From a checkpoint of a small transformer trained on Wikipedia: MLP 448 SwiGLU, normalized queries and keys.
MLP neurons of a small language model. Each row is named by its layer, matrix (gate and up: input weights) and neuron, and shows model dimensions 32-127. Each number is 128 + 32 x the weight over its row's rms, rounded and kept within 0 to 255. Numbers have three digits each. A neuron's up and down rows have the sign that makes its largest values positive.
After each neuron's rows, "fires on" lists the tokens most often at its 100 highest values on Wikipedia text that the model never trained on.

L2.gate10:146097122151149124128120165160152125122027212110099077224143132138102178101128129146119140151152141143188183102104089127098149142070128200138126109113111149179124114112165163106105125079109178102151116117130185143130079157143067162155134178177102117058158134143120129104049117176116132151
L2.up10:128033040136110094170150134105114114122107142135095117069127142138135131109055079143092117143113155110157147156153154172169120153204157107168126151119163088104148119159131153133153112144151136134117121145118153089125087120162109154120129174133114179118093147104055178170097132172131155133
fires on: "rel", "by ", "sur", "an ", "ren", "erg"

L10.gate352:076103165111081110159128148128161089133144176228130157128084082167139157113074076137127117137176186120145102067133174173061176157139066152121106079183171130128182153118120129103123166103130153169141183063107132117143115144151123105135143208124090152129114126172092157132152162150065122152
L10.up352:158114147167105145170144090084074131121162101156104074135066092134137112184117118165051189124099139173069139080138148121149109083099137132158127096136190153139145088078166178103102162115112171155148156090101103102133147136121143123170128174089173133117065165157129185142086159140117098135
fires on: "| ", "Lin", "said ", "ar"

L11.gate236:116144076109136098146164091173142145075106172150132193181118176155094083109143114124129092100150159119111145054135127158119128149097092142130117122123164133114044158128123112112094150170154070143102194071145106137156147102123129128119136089203123168147085133126111146157154152104121120158
L11.up236:145105164148097149053189103124148174179123134134129107148124103135093097216143173129164162113081111107116106232109080112149104099123132188098164139088106084095139091111068142144112123101092140102188105123110086111122143138141133189108063141130162105121143163160087094119137121121125136101
fires on: ": ", "ko ", "Great ", "', "

L2.gate392:155165087172124139148070117128155105154103107135104100136176142145179165056133112148119080203161168138119157117160131110116188113116151098141094147102150119140142125173129124124083125126094095128180159112119182116173107145190132132093103139142128130117153083118136102142084127065101164129
L2.up392:144169133114144107162137143146157143071150104116100036039146092137073154162135096160118160158116125126157106126133136115126148179130162091115132095128135149095066162093097127152091136073118114127154097087147113141125135132060067154080133125136091147078159153196104070160094130150203155084
fires on: "of ", "va", "a", "о", "occ"

L5.gate212:093190126181120113183147134149162164097125110106123100195086131122065093067125152113129154186112114144100176120105144132145182195054124162119126132104114137139082150133070110146094096107111125141144146108102168093077124136186117086098157097177137169121115129123200153141063118147112120133
L5.up212:115148152136118080174167105156103097092133110104107099122098101129126130117117094125153091183124139202168073182130146107101108094093180109118126134174142188138169121126138164134067154119081188134151044134110119156126149098158143163105139139117150135081153153169168106167133155154124164087
fires on: ",", "-", "–"

L11.gate331:142149101176134161110118113139138160124132113109135104105211166122115124155161095085069141084065142177090178086107125165146126119135159120136131139138095116144190111104086187169147130157126078082122114144106091134076096131155143192176063111132074058145091084126139123133144139140145175100
L11.up331:105147127137129118075116152158144181085140158169157060125126139075140099112145081121107138179132154115093124078160097103157139168130114114116132143220124117167147118130141118139165201147137134137140123121117103156052134059178097104118188153126068189104116151067130164143067134094132125158
fires on: "Gr", "was ", "In", "is ", "be "

L5.gate77:142149090210097125181103092106143107149157129165196186103108156069132130099132181143148094147144147173116062092125103142086163121065098088109109118096134172154114150200059188116074131120130177106059137109154128158115137143133107141102080075077129172128123144106152101121144115119117116109
L5.up77:080136128174146169096152130113185148198105136132139125143193098113116106114153125153106102115201165082127149158140100145109088146142119078127144125147130124142063160178119142052155104090146161148117147116168098124174161115111102103183180079089063166091131116097201075152102162146163134111
fires on: "th ", "ing", "ump", "ang", "u "

L2.gate447:121155087117152130185121079119127114097058130136093164132131085127085137153141120102079146127109176076119138113098125157118211093117126160128125037139123106092154143117149149140121161160100103161140113079169186121127105186128146152109142109137127139101107085104158129113130101127155134142
L2.up447:099173112141164147111114147195085107184169103158120152095115141179090071122122102108118125171145127137118191120117088156120136129097104133198118131171087196151134151148120136124152231149164168104150115095101156120112038095206093163130121094104164093059139091146124128099147140144109132137
fires on: "Am", "San ", "Los ", "am", "A", "Ch"

L7.gate421:102186128140115129124088133133154141149120131104122100148135146100116172157178123103133060125169168205113134046158147102102126160110134120063134105115140104110154184136105167065096103139125069145152111171145132099147180107119136106088116120135146061182196066173160120142134148134136127133
L7.up421:164139066110151194074200131122090161166119096121154150117152111117131149150118140121127143106161116131095110104121150154131173138112076129144123134179169124151082126117182105120158099151113094107198111207176160069122109089174107119162178075101163119175134070082124112118145088098151156162
fires on: "e", "de", "en", ".", ",", "b"

L3.gate104:122129122151110185115104145140114116130111130145097061045142126139105055097202063138065146151081157148072108125132155140151099144151128104192125161095076113100126157129145143135068136117105120166206160092146162177089089110172138113150162119176120137122101111105053093217099112107137187141
L3.up104:142091157149125195111113127066150102036142130158162123095165129150086144161067076132128136102115136156132131059161117158160110099131098108164150107094137109121142141162140186126091108193175126138139158184105167098095141160170118084127181123168152134094077102020144099127153141101117077137
fires on: "is ", "as ", "at ", "on ", "to ", "by "

L2.gate439:076208151108143179139125068095132172082160141100144136141138079104072092127176116116100155149163118088192148099159143142048156124085146166118138088100107087109143193118195108112122128136171094162169139076105091139138096165160128140135177150110056129115102151168150111126122095101073101170
L2.up439:083145141112110156123095166177164150104129160140116096084145095115147138135145149124146196162145139193168132100125137104131121155136139199105161161166104132099144154060154117070164095140189168139153101071085125127082077145131079080155120111126085167139063177043187149121086095113110135152
fires on: "of ", "be ", "to ", "in ", "for "

L5.gate351:061100068168193133151098122173183162183154152114087143127103127081182094165103116141146152107159166123072100145141101098095153174134147139137119067098147097169127173132173097096047108137113176157104117114161135097095118207193118134126141120127087128108116108078139100164109109099148091138
L5.up351:093078127157112123154123146159108102161100129119100171137183166104164107155116123134078123132129167088148164115185182151120072159135135128153143134094133100138146186091136094082132099119113106156097139080116176129176092094145119150120166103138135160150119165091183125076137105107102189174
fires on: "I", "ing"

L2.gate445:127163129163186156129114139175135111155136075155119146072088048140143138082071113159104079186165155155099130145131107150090162134130111135185079142125111111082112134128098129085060077128128103087140158138145175135125110087234150089143114131119126144106187139133091158158125092135160148166
L2.up445:090157157166152099109133131139103130144102087204103184062103110170097115117093128140117059106164110148172179125113092150092135125135077151122143105106083150098126132092145082134164128142118107102098178086118115158107096161189138193060184099107140146133193137085139094169142153129149080165
fires on: "/ ", "\n\n", ".", "osh", "of ", "i "

L8.gate9:103110147136158162087119107141166073113123131150146128133126205190147152109162147143054124100112093185168087052069123168122116154092181153150120092112137148079167109103114185152147103132087136146151127156093143126115108111136101134134101125181115085141180124040132054163124070150091137130
L8.up9:145112129156154092098137132189154138133114121123151118115138168123119119078101029158116089104179137165094124122139117124131146103071157094081123075105208095148147104124151100088208138120075208117117178137113217116126123126177104086096157087153120083114129145129081125107167124127113126117
fires on: "is ", "a ", "was "

L3.gate74:107118152127133097213138066190118191161135109148128155175093173124158098143107136102096133155110179153176143111122133118045129114093136195096139085122146141102088148148133051087108124183153107128136121079132136159122124110167087165083137094113102122099108130138141152137094088114098138138
L3.up74:109105139156154121134117073165137114114119121101115193144163138150189110126082061153102195121055102161130130191152101182142066111109162119130140079145137155149097087141115111091153085150133131137092125154102076081112126148135135217159081148157190098112057146127108150089126169147180187082
fires on: "V", "I"

L11.gate341:113140107105144134176118129186112140059124150106177129141089130126098121087153080116088097132127093124145132088074145152082113177120184156137105115120127152139071162127112142177104157144152100172109142220165067128096095142152112137116078143195115122146142132078122095135070147135123177185
L11.up341:116127168122107169105171128167135138076121140115147044183158087165127081149098139170131148159139079144113144103086136084128099141113142159156117116149123161126095112088079176126164126108146118161106129122172041135080119134135102127171073129131149151162076071163108143119089174131153124222
fires on: ": ", "', ", "/ ", "N ", "' ", "'"

L10.gate33:118158166158140216122136170119117125112158102150111072155156168185114114094078123116171147163146140158147121073089158127147085137090113135171102089152097192131138166131085118171130090030145079102157138076121128093121095130082122151128154131114087143146136094128101127108131117188120107121
L10.up33:172152164133200151108086145137090052127136174104135116159142172174069119101103143141144186158094172148087105087146115116156132108099122132084119071193105190137100069131103146126102195147109139139143104172082100117171132123122148187182118091131110149140100122119129144129115079160076124101
fires on: "St", "st", "rel", "Sk", "V"

L7.gate133:167130143129147157152046145171121139092103117173109098125155056084094116127189090063132143179142135121173184103119117103105179167084144192097097102206161120136116159148128129112102106151152190121119133125090157142107144108089124125116067110162129123121133086130199101119099131143127094223
L7.up133:066117094113140138135115162128117135169132142167159145140149087126182132137175146148144132111158132179073188081160136109091045106104118126140136180136125119151064154152110152160104052140127041100079087204079191118093095139072124114163121095110178131116126101174112143126148158136119163134
fires on: "um", "ti", "d", "2", "tournam", "3"

L5.gate215:122184127153099111116151166165206048123122157123106125166168138118145145142152159152109129170153146135127125087101140127101134153130146151085131136084158153159086185124149101097098088110108091112045097127131153092142097145125078074162165192118144124136126059211156137183091153171140119170
L5.up215:115086115079102111146139042143197123158118122177102142100152115083181126181123135112182142114150129109130149057169111129122150151120177150104130059136202095150138125099142162093155083178125115142137121146131167150114118106203107057098134159171218142096143124139127137147136111134137147120
fires on: "le", "e", "um", "se", ".", "led"

L2.gate110:110185173086160111130080146154082157175114086137113169142160127086112095095119128137105104127160146125078153139150164141126128132130145174142111101111100119067128160124170155146102054121091102127201172156119118138134107143200087171081127149090121159127128105114101147150137048100083144165
L2.up110:132179181123175161122072140091139090217157112106157119122141108095146052097131105156135101153105151205146124185167130141132152186167171099132158102114103099100083096122142112123167152095142147116108170190144118113116088133156101104107121097150138147120119139110084136123083109076143162215
fires on: ".", "\n", "of ", "and ", "to "

L2.gate209:166132097190117106166130172117140124103069185127102144149151153160066175127199101093082099170118188136135123162123158111160160159066127083099135102085126175110122133118148094140085126111087120126164155135149111122151120176132104119093133111134128162102122065148140140122146122141095115189
L2.up209:129103110117121078133092084078117063106154114151153101094189203093100052154110163135080145086099165121096107120132109196117096142142154173127122036173152183101123135172086109115185110173145157145133108142143185136103143138104114088109175169161113156123130171093116164120124129141114139158
fires on: ": ", "t ", "in ", "an ", "by ", "receiving "

L5.gate250:069114157100122132129162059177144131104086120113100090172164128166090155114089146048091068148171095127066149112125136105097106147148116169134071144089151103148189140158083087122157139187130109116174149082114141141147130148145061191135132160190158087120116147150100133154145125168111134109
L5.up250:141133079151115163122119120086135128127110128094153063121072104151100149089101097102087100162133169105129131166151114107150108147132055152183130117098095113149099125086192132095106130145135104095177144103153116155146119143147100156164128067163108117122115120143177114133114194118136160209
fires on: "years ", "/ ", "°", "votes ", "Party "

L3.gate402:075142145223090202139108128095142128153128169168137086111159115149153092122128067144101133159173122170088136023101130111121143157130165116166129092099110101129166132142116103102100136109124054150169148110127120159112128130148097094115157108135122155166137082106153113127120163132135142102
L3.up402:080086128139094150090122188129157162120113177165107084092096101140159141170155121152066144116139052158050171122131143113158094134164095077159161055097133119114157089109147089079144168142135142186131143121093187094120093147169138126132153047146130130151151108097167133129069147131122175135
fires on: "A", "as ", "on ", "de ", "its ", "at "

L3.gate58:169092152149176121090104092108182130077134155138152089107151114168085130109111121197137165171092131138100120114096123148068190121091109165139136106130138093127114160159100141114094064052147135135133180090121147162106127146159128112135122098162099060126082099130169130141135132170164075137
L3.up58:130124127220157100115114121099185177079168142156109107110091111149172071144133156137109147112138128121111129120107116121125123199138092160114138113202111169124136146076064119080060126115156133158147212109095106084181061126138077151123172087137153155111142136088144205114161070114123116192
fires on: ".", "-", "of", "l", "S", "age "

L3.gate426:062123096148134168123098153164104100123078101162088171102107126121090141073087135131140131208149154128109168095129123133087169137151160167187073115128089086086170131116095116124043166136151115083106160080092147119191145107197124143089078161139145059123215139122122095112126104169108094116
L3.up426:088153137132115089155129160158187109142142068161079152118126167142164122142100137163081061126134163178125105116154119104117166157068128124136135146065072137102168144168130115166157159127101117094148173098154164111157172163204091173078084103125055150137196085085143101106092137145161068228
fires on: "°", "/ ", "\n\n", "X", "osh"

L3.gate430:165166115141146088101096115105169225060138160114153151137135149172124064044123111121035153141103111115100143077119153072056191119086194146129114135094086098114085139151136116138096111124108129115150121153116125124127108138160071074177111133162140097175084193090118162135072121092106156130
L3.up430:152147135117134079118133076120119186138106140113117104056104130129138113094166111112122141182145126158144150126099157103108087194104173071144171133136177155121131123145085077161141087079130115151192114056165081121193152112165138184172176145154112171166204148135110109118123075142165175120
fires on: "-", "de ", "of "

L3.gate182:177166099122116102140129165117129128114148118105161138105122141085126046129200126110089139122067138084105057090131094128100142083103126103066109173082132118095163083138142115128130169149101166132169131110144142154135127161145103092137079186151149156156105174035120151163110132069137138080
L3.up182:128108144133075112091092148111115131158122099105129147163105136034111110136148128116060106084160178117065134120117171131090140136106162100109146126136103112130140086082132128082141075110055158175142093136117120175113153193076117120132113126153171146154123157154117155107107111105168169127
fires on: "| ", "il", "|---|---|---|---|---|---|", "ad", "-", "ș"